Part of a small language model's weights: vocabulary 2048.
MLP neurons of a small language model. Each row is named by its layer, matrix (down: output weights) and neuron, and shows model dimensions 128-255. Each number is 500 + 25 x the weight over its row's rms, rounded and kept within 0 to 999. Numbers have three digits each. A neuron's up and down rows have the sign that makes its largest values positive.
After each neuron's rows is what it responds to, as a language model described it from the Wikipedia text at the highest values.

L5.down135:492504540499552553489519477476501491492548520474451506501461484477475501463499472481520480459470549503519495532509565504484494463476544485491515508454524544445494492543488477531495505549481516521476482545519533499531529508495530453519461499539507507497513476484504459496488507520514519499544471523491505473501489525477473473531537502474521552497516500491478509502521481483542526522500
Description: Two-letter vowel-plus-consonant pieces inside a word split across several tokens, mostly common words, e.g. tro-op-s, bo-at, ra-il-way, w-eb-site.

L2.down283:462488497489547504467496542502519505512504517495473454481492496488491516457512514485531477528506503511476523451501534525504483466456524496468459497517519589512527523511505523509505476480478519539552511481547539505480529478486459534500461515502532484505523522509524467517494488512515545480478520520496564506495494522516516499497510535469502513524483498510487500514489519482514474518495
Description: Final or closing pieces of words split into several tokens, most often "-y" (beauty, Daily, Kentucky), also "view" (Overview), "ies" (centuries).

L2.down106:486498474494492481504483499509505521521548487472503493553482490518551516505502509495525479430522498493496510519486514491517505494501544518532465517501561571486469534520526507501495489522520517516492498501543508481511474487546513542521498540499481516539502465535460505502522473506460528531487540526457483496468513516507568482503528519487509497498489546494442469506549514499545521476500
Description: Second subword piece right after a one-letter capital or lowercase start of a word, like K+ill+arney, k+ey+stones, M+ain; also the word million after dollar amounts.

L5.down41:473544482531459486498513466465483474530502482494514497474529503497516517500507459484488478498510496490464496512514503519456487510548527499486476488546476582518541505498486528521515485502487501497502465504520499463483501540502529497518470483513503513492510513498524471492468475508452496517467440481493496488537491501493510495487456522546470512504482440453491536480515547490481476558531
Description: Short middle pieces of multi-token words right after an initial fragment like f, c, ex, comp, as in f-ed-eral, ex-per-ience, Conf-ed-erate.

L5.down176:498487511479499474484546490513516515496502497483456516483458488544510490489495518526511497515512512495471474519472477493506491505508535510514473553530486614494489480519526516486471475510502481538471481508475464504500535521458465521492519478529503503504511515543468526554503481532556508528506496477480506510490503494497484485479463543537462475501462491557542496568463512477531530508484
Description: Second or third piece of a word split into small fragments, most often "er" after an initial letter, as in t-er-ritory, t-er-rorist, Az-er-baijani.

L5.down77:517486490482483448507462489535514508485480501502472482546472515486495560514502488458481508432501498477482538466480496463511487532541459492514475500501551484486475587497484496531488495505484501530480475524500473518490519484458508513483534497473483544510513530511515514529494498470497490487496550529477511503511496490521508487520510523469472493516487526459509488485502480503459476523443
Description: Later pieces of split words, such as cept in Reception headings, el in Angeles, ot in promoting, and colons after Release in infoboxes.

L5.down134:474517470511514509542538490465530466500525522512459518463515516493513544516473528471540529507534535507491438502448532475546493517462503482472501499499526553510498448533516485490497501514498487520489463553531513474512502479504467485519503523475451524501467425499436552494520505516520520475498513488500466492489497487485485479500508475496493511468475481475486532549482479514471525473521
Description: Short word-internal pieces that follow a one- or two-letter word start and come before a suffix, e.g. ear-l-ier, ch-ill-ing, T-urn-overs, P-enn-sylvania.

L2.down134:485529506517481519499550514521514462487465539482499525519462504505526489506509500511534500477493504559526513528489482495529465512472480512494452509507537563463508519562537511474514494497489492478484523480521484476532515514561489509521519465474510507543492478482532547550498445486516488554503521483536472484518523473496484541492471504492489511455468513475480472518493500503503506501564
Description: Word-piece continuations, mostly "ic", that complete or extend a word begun by a prior fragment, as in civ-ic, diff-ic-ult, plast-ic, ded-ic-ated; also name pieces such as Doo-ley, Church-ill, G-all-up.

L6.down13:468472488486455495528520523525470504546456487508503505480489490509500542504499514471513474542465519488534480507521516493474518445520497498501514522510488435515532508521519517523564462495491475482485470526453520487526470482524497503519475557484518496495468501489505527516515516459495484521480467488503492533475498486491515526522496531549501520471483519502503465493481539516530546492466
Description: Second word-piece right after a word's opening consonant(s), mostly "er" as in s-er-ious, S-er-bian, c-er-tainly, plus similar pieces like qu-ant-um, c-ele-brities.

L2.down76:477491467530546511513511472493494497527526542472534484535484484475508515450521525502513468570524511474508498513601486512502501503527491477492479515468523444512492516541509514487516482532480464510464503515479515506538517485508536506532445502485500486474480502472491527464504540457501516479528476492483521464523504521499518522519541522553456431497473497511468460532505488458503542488502
Description: Word pieces inside words split oddly after a short prefix (p-are-nts, f-ly, b-ox, F-ed-eral) plus common words like under, work, Art, do.

L2.down292:493487548467491489496502503504476429500488505524469512512498475548478517503509498475535456506515506518551495540531485504530536444518487512454508501497507519538516506493474507498521470537513460535494487483510519533449520531486465464471479483503522481525449520509504513504513495479531529462524501500527497497523513503515456511485495524483525502499478528518506478512564512496482448513516
Description: The "er" piece inside words, especially right after a capital initial in proper names (B-er-keley, D-er-by, B-er-io), and sometimes capitals in abbreviations (BNP, LA).